MLP neurons of a small language model. Each row is named by its layer, matrix (down: output weights) and neuron, and shows model dimensions 405-500. Each number is 50 + 12 x the weight over its row's rms, rounded and kept within 0 to 99. A neuron's up and down rows have the sign that makes its largest values positive.
A block is one neuron, or neurons of one layer that tend to fire together. After each block is what it responds to, as a language model described it from the Wikipedia text at the highest values.

L4.down264:44 36 47 55 68 52 70 47 64 48 45 52 72 37 75 48 47 45 37 57 58 28 32 57 65 55 54 52 46 59 30 56 29 29 62 57 54 30 51 43 52 39 56 46 46 45 55 61 46 55 65 78 45 75 32 44 49 45 54 54 50 54 54 38 66 57 32 38 39 54 55 51 58 29 58 38 42 57 67 35 38 63 29 48 46 55 40 51 48 65 52 31 38 37 50 70
L4.down459:51 34 64 28 51 56 66 49 53 30 57 32 72 31 48 54 53 33 48 64 49 37 70 26 50 56 63 38 59 46 78 58 49 58 44 47 69 24 60 76 46 51 52 33 26 29 49 31 50 63 62 53 54 75 58 56 50 32 51 37 50 57 44 64 64 46 28 41 38 37 53 41 48 47 66 54 32 41 59 63 48 59 58 44 35 46 50 49 34 58 61 28 65 42 38 37
L4.down675:50 33 50 51 47 26 60 35 53 54 53 34 54 45 37 49 59 60 42 36 59 45 64 36 40 39 41 40 46 58 62 52 42 48 56 40 58 64 42 51 65 52 55 44 41 52 46 48 68 38 76 50 62 62 59 55 55 49 54 34 44 43 50 21 52 52 46 59 66 42 67 53 75 55 62 59 33 65 42 37 47 48 65 71 48 50 58 52 42 45 60 48 53 99 51 59
L4.down703:41 32 43 24 59 42 47 47 56 48 56 57 44 57 56 45 66 54 48 53 38 41 38 48 37 34 62 53 63 39 53 70 36 53 70 44 59 48 28 30 49 60 56 47 65 65 69 49 46 55 46 35 52 42 65 59 25 49 45 51 44 37 49 48 39 28 57 39 46 32 42 58 45 45 48 39 61 33 44 68 54 35 56 40 55 75 41 53 66 52 61 69 45 20 76 54
L4.down847:55 63 49 50 65 52 38 49 60 57 64 62 34 55 34 71 51 52 48 63 47 59 36 59 30 32 58 44 65 44 60 50 36 35 51 41 36 60 48 45 51 48 68 54 54 44 58 47 73 46 26 33 58 28 36 49 48 47 32 32 62 41 62 60 49 41 42 35 24 69 50 65 60 52 61 44 72 73 54 57 52 46 55 55 53 36 28 32 40 31 45 47 66 12 54 45
L4.down952:47 60 64 73 33 58 44 46 43 25 45 57 54 48 44 37 36 58 50 81 40 77 61 59 58 28 59 58 66 65 49 41 45 37 43 64 44 37 47 47 64 43 45 43 56 46 32 46 22 26 74 57 38 52 62 39 21 37 53 47 70 61 37 34 43 50 66 35 56 29 56 41 51 58 45 50 41 47 53 44 58 62 53 53 47 40 43 45 37 60 56 47 56 99 47 57
L4.down1049:52 68 72 47 40 55 50 72 55 42 64 53 40 34 52 42 56 48 33 57 46 31 38 40 66 60 33 68 66 61 54 40 41 40 67 47 67 35 47 54 41 52 30 55 36 71 49 47 69 41 44 67 52 41 53 41 38 34 74 58 62 57 57 41 50 47 64 48 46 49 50 50 61 43 60 42 56 47 31 59 56 37 57 51 54 39 52 54 46 47 47 63 50 77 54 69
L4.down1213:72 24 29 53 69 32 47 49 41 55 44 40 73 52 48 57 46 77 36 58 51 39 38 65 28 46 66 52 41 45 53 54 60 33 32 62 55 46 65 50 33 61 71 62 48 50 54 50 41 55 58 48 59 65 36 41 47 51 28 60 72 48 50 59 48 64 45 36 45 50 55 59 39 46 56 38 37 52 51 66 59 53 35 70 48 48 48 37 52 35 57 46 51 35 44 93
Description: Stat-table separators, mid-word pieces. Column separators after a number in sports statistics tables, such as 19 | 0 or 34 | 0; also mid-word fragments inside rare names or words, such as melan-ch-olic, Yong-ch-uan, pers-p-ective.

L4.down18:50 31 45 49 52 45 43 66 54 38 46 41 58 70 53 21 49 22 50 35 42 60 61 25 52 43 47 46 58 49 40 33 52 78 55 44 32 24 37 44 39 41 34 39 44 52 58 40 62 70 72 72 41 60 57 72 70 74 54 55 22 50 42 59 19 36 54 26 65 50 55 47 24 37 36 58 36 52 53 70 41 53 58 51 57 50 27 69 40 64 44 37 43 36 52 46
L4.down76:56 46 50 46 39 49 64 74 32 57 45 57 57 45 48 46 54 34 63 57 56 38 54 41 48 57 42 38 60 47 51 60 53 51 65 50 45 45 42 39 44 26 72 31 38 35 43 46 56 56 45 36 18 52 42 17 41 23 40 62 50 25 64 61 59 32 55 51 45 45 20 29 36 64 68 50 62 57 60 63 46 43 59 56 47 68 64 51 54 59 60 54 49 16 55 64
L4.down101:47 64 21 70 37 37 71 39 34 72 46 59 62 34 43 74 56 58 60 39 36 48 45 46 26 33 45 41 69 63 36 47 34 39 46 53 66 57 43 53 65 40 58 45 37 51 40 27 56 35 63 65 42 29 48 67 54 37 46 67 28 64 34 38 25 52 62 37 50 51 25 31 55 33 49 59 54 61 67 41 46 37 69 51 51 25 60 62 45 28 46 50 27 24 47 41
L4.down368:40 62 45 53 45 69 39 58 50 15 73 58 57 44 58 35 52 58 63 53 59 30 35 69 42 46 54 64 50 36 59 42 43 75 36 42 44 66 61 56 45 39 45 47 46 52 37 42 52 59 56 11 39 24 54 52 42 38 59 39 27 38 50 48 30 65 47 52 74 50 50 46 54 47 43 40 50 72 47 42 45 51 54 45 50 57 52 54 49 62 41 61 46 00 50 48
L4.down371:51 46 79 35 48 58 65 28 52 48 40 51 56 36 62 47 49 64 38 48 57 34 64 56 26 71 56 61 42 35 57 59 51 44 77 47 55 60 63 58 44 47 43 52 33 40 55 54 81 71 53 38 40 61 45 51 40 50 51 54 55 51 64 46 41 53 34 54 54 59 54 54 48 62 45 33 72 55 73 48 65 60 66 50 38 53 28 53 44 43 44 64 61 35 63 56
L4.down720:57 42 55 50 36 46 61 57 46 62 31 39 35 58 62 44 53 48 56 53 46 51 46 44 49 33 41 55 29 51 63 57 36 42 70 46 55 66 31 63 56 48 77 67 45 26 45 62 57 61 22 49 62 45 61 55 41 55 40 45 49 47 75 74 60 48 55 37 28 47 59 51 47 51 53 57 70 43 56 47 54 47 64 31 44 48 48 29 50 33 47 53 54 56 53 51
L4.down1148:66 64 50 29 59 59 48 53 50 41 49 62 45 33 47 43 64 39 44 49 58 73 32 44 51 57 55 40 48 54 36 42 42 61 48 53 44 51 44 59 52 51 51 60 41 46 41 20 50 54 50 32 59 59 47 47 44 61 48 50 25 54 22 52 27 41 53 47 42 57 39 49 55 26 52 64 17 62 56 58 54 57 50 57 49 40 28 47 45 46 43 52 33 27 36 56
L4.down1286:63 65 68 43 55 56 63 52 55 35 57 46 45 34 63 38 30 56 49 46 37 34 44 51 31 28 37 61 71 41 46 34 44 30 64 40 57 50 54 40 58 30 43 49 43 68 35 54 42 55 47 48 39 58 55 58 56 57 43 56 56 63 63 49 53 42 60 35 46 39 50 28 41 53 66 83 40 41 42 53 65 39 32 58 49 61 54 41 49 56 52 52 61 78 41 46
Description: Word-initial capital A. Capital A (or a) as the first piece of a word split into subwords, especially opening quoted titles, table cells or lines, e.g. "Ain't", "Appearances", "Aurivillius".

L3.down255:36 29 45 34 77 66 71 60 46 57 44 51 39 51 51 64 61 49 41 52 39 35 44 48 50 44 44 49 50 68 59 31 45 24 71 52 58 34 49 53 61 63 50 50 36 59 46 65 44 77 46 70 62 18 35 47 59 58 61 49 42 53 51 64 55 51 32 54 66 47 38 44 51 51 51 52 30 65 54 40 37 45 52 55 39 52 51 63 41 51 43 24 61 14 45 57
L3.down685:72 50 48 66 28 73 50 25 44 31 63 47 62 62 65 44 19 31 36 59 58 79 52 49 47 64 32 24 46 54 55 54 69 53 31 39 40 69 45 51 60 49 48 51 55 57 60 62 51 67 62 51 51 57 43 60 53 71 73 67 66 48 38 47 52 50 60 72 41 46 33 38 58 65 39 38 52 45 54 41 34 26 40 47 59 42 40 50 57 54 54 44 73 44 80 55
L3.down791:53 49 50 65 49 64 57 36 60 45 41 52 47 74 44 53 76 46 62 39 52 42 64 46 53 23 40 68 62 53 33 52 53 54 41 50 56 58 41 44 51 46 44 43 38 69 62 64 56 49 54 48 52 55 42 49 59 51 33 45 47 67 52 61 32 38 30 35 68 48 58 29 49 46 28 53 53 55 46 58 35 35 60 53 31 52 20 53 53 53 65 31 45 00 49 49
L3.down814:55 17 44 45 46 41 51 36 42 58 44 57 52 51 50 52 76 33 53 63 33 60 32 74 46 37 45 67 42 57 48 36 51 40 35 51 56 40 50 23 38 33 38 53 32 55 67 54 41 49 54 51 47 59 49 55 48 66 51 45 51 37 51 57 56 51 59 39 49 38 48 56 73 44 31 54 63 49 43 50 52 57 61 38 45 34 51 51 61 70 47 54 47 26 52 37
L3.down976:50 53 46 60 27 71 70 30 75 47 53 53 60 72 50 65 68 44 55 42 54 59 46 68 47 63 55 41 32 63 33 46 17 55 54 55 36 45 52 47 44 44 51 70 50 59 62 35 28 60 49 37 59 41 60 68 49 45 54 45 63 47 53 47 47 70 48 31 59 62 59 54 76 36 36 46 40 56 63 54 51 72 70 47 74 19 47 27 63 41 49 57 30 50 63 69
L3.down1005:50 54 55 50 48 49 63 46 29 35 64 59 39 67 45 43 37 64 55 65 66 60 61 46 43 52 42 42 42 63 34 47 42 48 49 46 60 45 57 59 57 59 55 85 33 60 44 51 74 38 23 55 57 42 60 57 66 28 54 36 62 54 50 34 53 37 57 43 40 64 52 56 57 45 64 58 55 46 42 54 41 47 55 60 55 47 39 42 46 52 55 74 60 52 58 50
L3.down1178:45 46 44 55 52 55 53 54 47 52 62 37 74 34 40 64 37 57 40 55 38 40 38 18 53 47 39 64 58 50 35 41 39 47 39 28 32 42 40 74 55 51 64 56 33 72 69 62 48 49 62 16 38 59 61 46 32 51 47 49 39 53 30 40 54 35 54 24 42 58 38 30 48 43 65 61 53 62 55 39 42 52 38 56 47 39 27 28 39 46 57 37 52 00 61 41
L3.down1216:46 56 41 50 50 54 56 51 36 59 21 46 55 51 36 55 40 52 53 47 45 32 51 43 55 36 59 48 69 42 72 36 51 19 37 47 27 43 33 37 55 45 49 33 53 56 50 38 61 52 57 65 44 43 43 49 68 49 41 47 29 67 50 30 36 59 48 34 49 43 49 60 49 37 38 72 56 44 64 53 53 35 62 49 58 52 52 64 35 45 41 50 44 54 58 62
Description: Mid-word continuation fragments. Word pieces that continue a word split after its first letter or letters, such as m-emb-rane, apart-he-id and U-ll-mann, plus decimal points inside numbers (22.016) and minute apostrophes (85').

L3.down130:60 47 38 42 64 43 43 41 47 63 41 61 48 61 61 39 73 58 48 56 45 48 26 39 58 66 65 35 57 32 54 47 61 48 49 37 69 40 52 51 59 52 40 46 63 59 54 36 49 56 61 41 44 51 57 55 34 62 41 53 58 50 58 33 55 69 39 40 50 55 50 64 70 71 39 54 44 51 64 36 57 50 46 22 41 36 43 49 28 43 65 57 46 99 58 23
L3.down500:41 49 60 36 39 64 60 34 61 35 45 47 46 49 59 57 43 53 41 59 48 38 32 52 57 14 70 63 46 56 57 67 59 41 44 62 51 54 57 52 54 73 34 34 43 39 41 53 54 48 47 51 45 45 54 51 65 56 38 58 57 62 45 76 47 49 61 57 48 33 59 55 30 44 51 72 72 37 47 53 66 48 53 53 49 68 39 37 59 39 46 54 16 65 52 48
L3.down527:47 41 63 45 45 50 46 48 62 57 47 25 54 33 46 43 31 55 58 85 51 46 57 53 52 72 62 57 67 60 51 59 60 42 54 37 50 51 68 55 56 37 50 54 60 65 48 62 55 60 47 65 44 60 55 38 30 55 42 39 45 48 50 55 57 65 70 49 55 65 56 73 33 67 50 64 36 72 53 48 53 51 58 48 49 33 29 57 52 33 41 59 47 00 47 56
L3.down953:53 57 31 30 44 38 70 60 31 73 42 62 79 65 44 34 26 64 43 40 52 44 48 25 68 58 53 54 56 53 54 57 45 27 65 45 42 45 34 53 55 61 40 45 39 61 58 33 35 48 40 55 41 38 37 63 62 67 44 63 51 39 52 64 68 44 38 42 38 60 52 65 37 31 61 46 50 51 44 63 45 68 33 40 48 38 35 48 58 58 74 51 48 50 47 73
L3.down1195:30 52 58 49 59 66 57 43 52 62 36 36 57 60 24 68 43 30 55 47 60 67 50 56 36 71 42 49 37 57 50 55 42 28 43 37 47 47 57 59 60 71 21 41 63 66 58 49 52 51 46 52 54 43 37 34 45 90 40 59 42 77 48 47 63 33 63 32 64 59 35 27 48 70 39 60 50 68 61 41 63 37 49 45 50 51 51 43 26 56 61 40 50 43 29 47
L3.down1206:45 63 51 56 59 55 61 52 54 41 46 35 48 42 63 40 47 35 52 38 45 83 31 46 49 47 43 59 53 48 46 53 57 34 63 68 45 59 78 44 55 58 55 53 52 49 50 60 47 59 56 42 53 63 53 45 49 56 29 53 38 45 61 45 40 53 46 46 30 45 30 44 32 56 44 49 32 35 55 58 32 62 61 64 49 71 57 49 55 56 37 48 23 99 55 48
L3.down1212:47 38 68 72 42 43 44 50 74 44 65 51 45 55 22 49 37 57 47 34 56 47 41 27 36 62 66 58 53 61 41 41 62 57 53 45 44 51 60 66 68 42 56 54 57 38 52 53 69 59 35 68 54 30 39 58 71 77 54 43 44 56 55 62 40 67 60 55 49 65 50 37 40 48 63 38 44 43 53 59 51 56 40 50 52 62 31 64 67 40 54 62 64 76 32 49
L3.down1285:47 59 49 59 40 45 69 52 32 60 87 54 43 36 51 54 43 42 50 52 24 50 44 46 56 62 49 34 39 34 28 34 36 52 43 46 69 64 52 40 44 58 68 49 54 49 41 63 59 46 55 66 46 47 60 37 41 41 58 51 70 39 43 42 52 43 42 70 61 64 51 38 38 61 48 50 53 59 64 44 60 45 54 54 44 43 51 37 52 41 61 47 34 55 58 14
Description: Table cells and name fragments. Column separators (| ; /) after numbers in sports statistics tables, e.g. "33 |", plus mid-word pieces of rare proper names such as Aj-ax, Pe-qu-ot, H-ap-lic.

L5.down967:23 40 37 47 47 41 37 42 42 61 50 44 51 56 77 57 51 44 59 54 65 60 70 54 38 47 39 51 50 58 56 43 43 69 47 83 62 73 57 68 51 39 64 62 60 65 48 53 62 42 74 96 68 39 36 39 39 48 41 39 72 53 50 61 53 38 61 55 31 62 41 66 30 68 30 69 40 54 51 46 61 31 29 39 20 48 76 47 72 40 34 66 43 10 40 61
Description: Predictable phrase completions. Highly predictable continuations: prepositions finishing set phrases (due to, caused by, arising from, in place of), digits after thousands commas in tables, mid-word pieces.

L4.down418:41 65 31 43 45 26 53 38 65 48 58 49 36 41 64 59 25 49 75 49 52 59 28 54 45 50 32 39 51 58 58 66 56 45 44 37 54 49 49 75 19 53 68 51 56 49 25 54 64 54 67 40 46 63 57 47 63 56 42 57 41 49 32 76 32 38 58 53 45 61 78 46 57 62 54 61 37 30 26 63 42 36 28 30 52 50 46 52 62 63 48 53 53 46 47 49
L4.down445:37 44 66 47 58 48 53 27 71 42 64 45 42 48 40 59 32 55 38 47 48 39 53 52 56 50 34 39 66 49 28 48 54 58 46 71 33 40 76 27 45 52 54 53 42 55 34 52 44 83 60 51 49 30 39 41 67 49 72 49 53 46 39 59 59 41 58 39 49 46 38 39 48 47 47 32 46 51 55 62 60 47 43 39 41 40 43 66 47 44 62 32 47 13 69 39
L4.down509:51 60 43 53 56 58 46 40 55 43 59 69 36 53 53 69 52 90 52 45 49 64 61 43 46 59 65 64 45 55 64 47 41 38 45 62 56 61 55 49 58 37 68 49 56 41 70 38 42 35 30 51 66 62 48 60 53 55 45 63 20 43 72 43 53 21 52 50 66 34 41 40 37 43 45 44 74 64 45 46 41 62 39 60 46 36 51 45 52 54 67 56 55 51 48 47
L4.down640:56 34 40 58 60 63 23 51 70 68 69 53 45 69 43 57 39 45 47 52 63 52 62 57 44 47 54 50 58 57 48 69 43 46 52 37 57 43 42 48 51 28 60 42 48 41 28 22 75 60 46 48 44 66 59 49 65 65 36 40 66 45 38 37 29 60 47 48 40 68 51 54 62 48 58 43 50 57 36 40 53 48 38 59 34 61 49 54 33 47 40 43 53 13 67 61
L4.down704:50 24 65 44 51 61 39 41 59 45 39 28 35 44 40 53 39 41 50 48 56 65 73 26 65 50 63 44 54 48 29 48 49 52 65 44 52 35 49 58 42 70 69 62 61 53 47 71 61 48 43 55 43 55 43 49 75 49 48 36 37 29 55 62 57 38 60 44 45 45 59 43 48 52 51 42 78 42 53 75 58 58 63 56 75 43 21 53 44 64 37 58 63 39 39 87
L4.down725:75 48 44 29 76 55 45 51 63 65 34 57 47 37 46 55 46 59 55 41 48 47 70 48 65 41 53 41 37 48 40 55 51 56 59 67 69 47 76 57 49 45 45 57 53 31 35 52 41 55 49 58 54 50 61 38 33 29 59 29 49 51 52 44 43 41 36 51 62 44 38 27 25 53 65 58 40 55 53 41 39 46 52 50 59 35 37 32 59 22 45 44 63 00 33 39
L4.down879:29 39 46 38 53 44 57 50 63 49 70 62 37 43 51 49 47 53 51 51 29 44 62 41 71 56 46 45 53 50 40 35 45 32 55 53 38 38 46 59 60 49 64 28 52 60 65 64 47 65 49 52 57 41 66 49 46 67 75 66 59 72 37 43 50 56 59 30 53 56 54 57 37 63 19 64 56 51 38 41 61 50 63 51 58 49 50 55 47 43 52 54 61 15 26 49
L4.down1321:68 59 51 41 54 50 58 46 45 58 43 19 43 32 62 54 54 16 50 42 33 41 51 44 71 69 71 24 36 38 44 52 45 66 61 57 73 36 47 67 60 54 30 68 41 33 30 56 50 73 66 41 55 36 40 60 45 55 59 37 44 53 42 60 44 69 46 50 40 66 37 38 44 52 51 51 65 28 59 19 32 61 54 38 53 41 40 35 47 69 67 31 63 17 47 56
Description: Table cell separators. Pipe or semicolon separators right after a number in sports and election stat tables, like "AHL | 2 | 2" or "Leipzig; 0; 0"; weakly, random mid-word fragments in prose.

L5.down715:41 47 53 46 62 40 51 40 32 61 14 45 16 58 39 67 40 51 35 35 49 76 63 41 60 38 63 51 48 31 45 49 57 52 61 38 51 29 52 64 49 48 44 58 40 59 49 60 36 75 34 54 59 34 51 78 39 36 50 56 50 39 60 36 31 58 49 55 39 53 14 51 57 42 34 59 38 44 72 45 55 32 62 64 42 75 47 29 34 32 74 53 59 60 56 43
Description: Highly predictable continuations. Tokens right before a nearly certain next piece: pipe or semicolon cells in football stats tables, of in man of the match or Republic of, mid-word pieces (Zan-esville, arr-iving).

L3.down295:58 56 48 57 49 53 39 27 61 65 57 52 47 73 43 37 37 67 36 34 50 45 37 66 62 75 57 49 45 75 46 45 67 64 44 54 52 51 48 40 48 43 52 53 32 48 71 62 46 56 66 51 56 47 50 53 54 51 62 37 43 25 49 35 56 44 53 48 56 60 59 69 57 50 40 61 48 35 41 54 19 53 56 58 33 42 66 54 62 58 68 75 60 56 74 57
L3.down309:66 54 43 66 56 55 68 37 52 75 41 54 34 44 49 35 69 34 61 51 66 44 59 35 45 62 62 55 44 58 49 49 55 54 48 65 63 36 62 40 52 53 68 52 37 48 40 44 51 66 58 67 57 51 54 42 45 57 48 48 66 79 37 57 45 40 66 60 46 31 50 37 40 54 66 61 32 23 45 59 41 66 58 40 49 46 74 60 59 49 39 33 40 11 59 63
L3.down391:31 58 30 37 58 37 53 52 39 42 58 38 64 30 63 43 54 64 55 36 75 42 68 38 53 42 39 50 46 52 39 46 44 47 47 43 52 66 72 48 49 30 54 57 49 46 40 52 49 64 52 45 45 47 51 78 57 46 29 46 41 28 58 49 37 59 53 41 52 46 27 49 49 36 31 36 47 46 55 39 60 67 61 43 50 62 64 41 51 53 54 32 71 38 55 73
L3.down544:40 50 43 44 45 41 43 35 63 40 59 35 46 55 42 25 49 53 46 43 46 75 58 65 60 51 27 57 51 68 51 65 43 49 44 70 44 62 38 60 60 61 46 37 21 54 30 47 42 38 75 44 79 66 66 51 37 36 43 53 42 64 55 54 53 58 25 38 42 58 32 36 54 37 32 48 45 49 56 52 44 55 44 57 29 32 55 35 53 70 50 60 53 00 38 38
L3.down781:38 54 56 61 56 40 62 61 46 47 57 41 40 49 65 50 49 48 46 74 56 52 76 71 52 57 44 46 48 84 49 61 29 61 34 65 44 43 52 39 46 53 51 53 48 50 40 77 56 67 37 56 53 44 56 43 72 54 60 52 53 37 24 60 57 46 46 52 26 64 51 58 58 53 41 59 66 59 64 53 48 39 39 37 56 59 70 43 56 50 36 43 59 00 52 36
L3.down812:69 44 62 40 75 51 42 54 62 69 44 37 45 27 38 40 51 51 34 55 50 53 60 54 56 55 68 70 54 51 37 59 32 43 55 50 38 63 50 66 54 41 56 51 50 43 17 50 51 50 57 44 42 74 57 51 78 53 42 54 48 56 55 54 54 76 45 37 41 36 67 44 41 65 45 44 45 65 49 65 69 59 58 62 37 38 38 54 54 41 33 28 66 22 76 56
L3.down1301:44 51 31 48 50 57 49 51 66 50 63 57 41 51 52 54 46 56 42 49 66 64 53 57 48 46 45 71 79 27 50 47 24 54 41 52 49 60 44 47 49 34 50 44 57 46 45 48 61 50 46 28 62 56 67 53 68 51 68 49 39 39 63 52 40 33 45 37 48 69 47 42 49 56 76 43 56 59 62 58 47 56 44 37 38 67 45 53 46 52 50 48 49 08 57 51
L3.down1334:56 46 49 50 43 55 27 45 46 65 38 54 76 22 43 57 63 52 45 75 54 23 44 43 39 55 69 30 58 44 47 66 71 33 57 37 47 33 35 58 64 48 58 67 60 79 42 75 82 39 56 68 47 50 54 59 80 46 36 46 57 32 64 43 44 41 54 57 61 63 58 50 44 39 49 39 43 49 52 27 52 49 31 70 43 56 68 59 36 58 69 42 48 00 47 41
Description: Mid-word "id" and fixed phrases. Fires on the word-internal piece "id" (solidarity, valid, solid, oxidised), "to" after "due", "for" after "known", and some table pipes.

L3.down88:48 64 54 36 50 53 68 50 23 57 34 51 53 20 56 48 46 30 59 48 32 48 60 46 45 49 52 39 47 47 48 51 45 46 46 41 62 36 41 45 46 32 55 33 49 34 40 57 59 31 52 54 54 55 59 41 43 45 34 38 43 43 37 40 42 62 49 25 36 57 45 33 48 45 35 59 51 40 78 75 45 51 42 45 25 54 62 48 45 46 54 45 50 00 50 51
L3.down218:38 49 43 29 63 42 65 31 57 58 42 57 40 72 47 49 47 69 66 59 41 56 43 58 46 39 36 48 39 32 45 61 68 50 54 51 50 67 62 26 36 50 73 35 32 72 36 48 58 41 53 47 51 43 42 63 53 52 62 68 57 44 56 57 42 53 47 36 29 72 68 41 36 56 53 51 55 48 62 58 44 59 52 79 54 65 57 42 46 36 55 33 57 00 71 58
L3.down314:40 53 41 39 54 58 70 67 53 44 33 51 52 64 70 45 46 67 56 54 61 60 41 56 47 32 62 63 51 69 57 39 55 63 70 33 32 56 49 29 65 53 45 41 52 62 53 56 40 54 41 75 75 37 56 52 53 45 51 49 37 29 42 49 69 49 41 39 62 51 62 44 50 24 29 55 48 52 51 66 63 39 52 48 34 59 34 58 86 58 64 47 50 24 66 39
L3.down1131:41 68 55 45 51 49 59 35 39 32 59 48 40 42 52 42 68 48 56 47 44 51 69 55 51 25 54 55 45 48 50 42 37 58 50 52 50 57 62 45 38 49 45 41 46 36 40 28 35 49 61 40 62 64 63 54 30 32 57 56 65 38 63 31 35 52 66 47 40 41 48 45 31 60 42 43 62 36 59 43 39 64 44 40 35 47 45 43 76 53 55 45 25 26 42 28
L3.down1218:36 45 61 47 42 43 49 40 58 39 47 47 65 60 40 36 47 34 55 59 42 24 49 33 42 38 51 60 51 55 33 47 41 56 28 56 26 52 46 53 59 57 59 58 29 40 38 44 54 36 53 32 32 59 49 58 45 43 66 60 48 49 55 61 62 40 31 36 56 26 57 41 47 38 43 46 54 62 32 59 59 60 61 54 49 64 64 78 58 41 44 63 43 00 53 44
L3.down1226:46 50 53 45 45 46 31 42 39 61 60 40 49 58 66 46 60 72 68 53 61 39 43 53 52 44 50 49 23 61 51 58 49 36 40 53 55 37 51 51 57 56 41 62 52 56 41 51 84 41 36 43 41 52 53 63 45 69 38 33 47 55 59 58 56 37 45 45 66 57 69 30 71 35 42 53 50 46 56 51 46 69 40 35 60 56 47 28 41 49 43 57 62 00 23 41
L3.down1246:50 45 59 36 45 46 67 58 47 71 46 42 51 60 39 55 48 57 69 58 62 40 33 46 58 24 34 82 22 34 47 51 37 44 52 64 41 54 60 46 51 55 27 51 60 54 44 43 47 51 59 47 60 45 47 49 64 38 47 49 55 45 70 43 53 60 44 28 41 46 52 22 74 58 20 44 67 46 82 35 36 35 31 63 66 58 33 32 45 26 44 50 56 28 42 39
L3.down1276:42 45 42 43 50 29 63 33 61 50 66 61 49 52 50 48 57 30 54 72 50 42 63 17 45 54 59 61 51 47 65 39 74 59 43 37 45 42 53 46 40 51 42 35 57 48 51 35 67 51 34 56 54 45 40 71 29 48 52 36 50 54 34 37 53 51 39 64 61 67 45 38 54 20 43 56 43 56 49 45 60 40 47 63 61 54 61 53 39 47 66 46 47 00 57 50
Description: Segment-opening article "a". The article a/A at the start of a new segment: after a line break or heading, an opening quote, or "is/was", plus "=" opening new article titles.

L5.down834:53 40 52 47 58 65 51 49 55 34 63 45 63 47 41 58 50 61 57 53 51 38 56 62 54 34 63 52 44 51 66 54 34 30 48 63 48 52 56 49 35 66 31 71 25 57 64 50 53 48 22 50 68 50 80 28 36 51 58 36 37 53 74 30 55 46 44 40 56 56 66 44 45 31 53 61 61 49 41 41 60 50 32 68 34 68 53 62 58 49 54 55 55 28 52 51
Description: Articles and degree adverbs. Fires on word-initial A/a/M opening names or titles after list dashes or table pipes (A Terra-Cotta, Amy), and on degree words (relatively, very, more, most).